config.yaml
num_hidden_layers: 14
bias: "qkv"
init_std_up: 0.0197
optimizer: "cautious_adamw"
beta1: 0.95
lr_head: 0.00539
warmup_steps: 312
decay_shape: "cos"
final_lr_fraction: 0.0
batch_tokens: 16384
max_steps: 9284
MLP neurons of a small language model. Each row is named by its layer, matrix (up: input weights) and neuron, and shows model dimensions 0-159. Each number is 128 + 32 x the weight over its row's rms, rounded and kept within 0 to 255. Numbers have three digits each.
Before each neuron's rows, "fires after" lists the tokens most often just before its 100 highest values on Wikipedia text that the model never trained on.

fires after: " J", " B", "k", " Fran", "ok"
L6.up336:087150141158091091117121159100177131142153160097160134130113065157208159212050138125132158094144121148155115161137144132146062106108095096152157090110094105119202087119116091076111105123143151097138125148109137120147074133128143115125139130168105170176166115109125102215128114115143083088112085163082164114115124122162135120049092081122138129141149127166156145189123159163097084091145121177150106128118115145126143105177140101115085068137158117125154173115168189125227102099123102

fires after: "ar", "g", " v", "a", "h"
L11.up360:181199156139146054146106134143128158116151105130154143068153098178111154141103110097191121159173155108100114111119109091084115182170116142169120116098163177116109077091092053152109173076085188096075118168159149148151124111129052112115110111122137138112146117102135177175108125107130185096140140126175121136146127146078086105100159097095168133099191136066139154051156114166149159101065099156145183102082119110093110117135145147186126137103154137138143172088116079139123098146104130

fires after: " A", " in", " the", " In", " a", " Con"
L6.up317:134118176177166126133113150127128113118134132065098135072103094147072146121104135106142114138179181140104074169084152140131148125133110162091177145085103113169154133136136115155129213099107117113137122075137102137119144151138118181070139128154111150167136139077075144167073152170084173078121126131135152108095128149177139115113122097118048132123184135129145177146127167171058166094122120166061101148100131148123136014094099117143135094128171154113089112136162113116232097136145137

fires after: " f", " F", " fl", " Th", "h", "if"
L10.up498:144150171093137159178113079157132126108169125124123136157139088105086159133157133203125177172185151135105162137141152175153167150159146122117147070091127185079112118148184118092091097090176140092044093122137077158126203157105127129141116120113049119150141122101167092096137148082092138096216127112170102163127145123119078110071107122049161116093161105125091115124094122078122170101100132148116152107073093107164116155136149174123149175128109115130128095089132052131125139161122131

fires after: " H", " h", "H", " im", " s", "m"
L6.up269:123106148152165173166168137147093092105158137114137127085111140118103177080129060084118127171135138108150130090080156109066090098147127159150125143178164064105117077079089152087091128117077148124097178189176123140111161128129113125099123204155157090107111146115123132107147132147121167083097147092125142175062111134151163142106157172135140150126159094113143127157092125170131107115157130203101068166128059088187071114091187101116083175186159128156080132092136148124143091165157145

fires after: "h", "u", "ough", "if", "ell", "s"
L7.up88:111059113121136125133141124142187122069177126103166133201160099163119128182150133139173145193114098159166135123131125150021086205193112169139173093103163128141139138156149078124112097121163128099091143153161064130092134130096182115092090139183133107096116139139150160125129127147089139110205094121098093116117147176072093137073168116148155101134134147156157107102104062149109156108071136141113113120162119075100125122175142202157116173163148113144165137141112091130137084100109151

fires after: "ar", "i", "a", " V", " pol"
L7.up347:161133135117163075139115121158122132079138098091172119092168141103089137106136057106119117100176150175107117088166074151141075153087132102123114112160054162107129129148136150130187179153122175138081073070150149160173168142133087137075119050162144178078093155139080132175099212127125167097113140144146129130129097131123088175136150135124162138112111074111140130106167128139065164129166166176076161135067135100168122128174129139138136079150113116081097151098099093151171086165097135

fires after: " the", " C", " im", " H", "m", " his"
L10.up235:087152151162157176176128134155053178157161149090156124108148139103098117129145106147192089106115172164126095141111107143093106096105125178128096117135217079131161097112120106154104127117148113113072166064059168150114220139194112118086136143098096112123109102122136142125116130092100159072109154120159149147129133144129118095114117101137164158126141157142100137195115121157070101105156126177087080157072091144193107086116150098085103144154148128168099201061150142172129098122085146

fires after: " G", " g", " L", "G", " l", "r"
L10.up521:116114120132189106106169158122167081099145080107128107160159168141105184158107168155148156090160154159136126143146130098152098183143130089165188087080153168116135104101127139104066137005128156058105100091117123145153136101149120108159159147092079137165119120089089117110147130098182093101165106093148089136103123160182135113101182159111090087122167142107134098140137160106094183106118105116070158099130112147148105179120198080131106138213114145178132173118082145146086114145127155

fires after: " l", " L", " re", "iv", " gr", "l"
L10.up161:172121179083123114144162164120129090134087080182121107115113176148070165143163157162137130060160177111174110107131142112162124096154096124187165092091136151101112114122170108104135212074129131122126109112118069103108168093150130110161136137053154112175115143088114061078113088112125177126157113163159156117184125095182110084184140133110127077135124161125143103099106119131174172124116104109154202085109085186143123142124130136126096076096112150091105145136134110210112178069138130

fires after: " H", " h", " the"
L7.up596:034036088113179107158152098134099074109145080138083136094097110146058117157156121177138154109127119112133146088125144118116161149101104109172152144056134089103108081087175140075090134120135176035108127113129118136132117132131130152150110188175133170127120103094124140146175190127102196081121153146126146160090083122167148169103145150160148158117156126167111186108125131190134132094143152165117155160125068156166151140094124050122128138162158123161078121172127142158093142141112129

fires after: " the", " a", "'s", " The"
L10.up224:170093111150175101152130115102089056182078121115108148108125075174123154127101100174226141129141167116102127124058114122086169138153185079081068104057134137122150128127115110102205155158100195124082123123122060112167169130122157141112143170115095152081117146070142123131060103142119127131139117155123100145096137112192150110116151112136091104147171139123149124158157110204144222082098118097149101156160106172137119175109108115152090112158136151127126119107147104136173108146109116

fires after: " s", " im", " cons", " dis", " m"
L6.up630:098145159117107188185147118119120150166052132169114127089162154174134146097112074111129078123121093102130113091093134159110124057108135164099081137135193095126076145121170115147114145162124110121146132151149153115119158139112178199068132195079153072152113086106155098117153089145108140134125126120174179129106011130160158130132150136093191125144154139081128105149100093177137115122202096148133170081114070114177141108138135117074157119152135118076129171089136127147173096170134125

fires after: " Al", " B", " Fran", " Col", " Br"
L6.up0:045094151192152126137116119173163118140148126103142153169105097155151115199077130134134155102158127207177095188169188149112093180112103100205168152092084090122120140115113114117082143084180117092160156138099183148093104118127116118092118159055119116123122100114124196157123113150177150111129095128085167127141114146093153090117148111159086131120147085154116186183098139111070137095187097132132138151088163103139095098138142148141093046132129131168075156128150109174132111092145134

fires after: " l", "in", "st", "iv", "ist", " con"
L10.up424:123163174133184162173100084138167131109116041072102140103156129180092183121078111119098070088119134131147107140155134095125151118151165169178171072131226155076104102144170140118151131111125092156128129081121152109174123124159101171150086131075119121134153106104121068131144134134108166179142184125127166129119119128174157110141148108103061043091148147108082108146142079109130138091143165200101195080104112151138131082125128086157123117100155123112117140105132148116202159116137148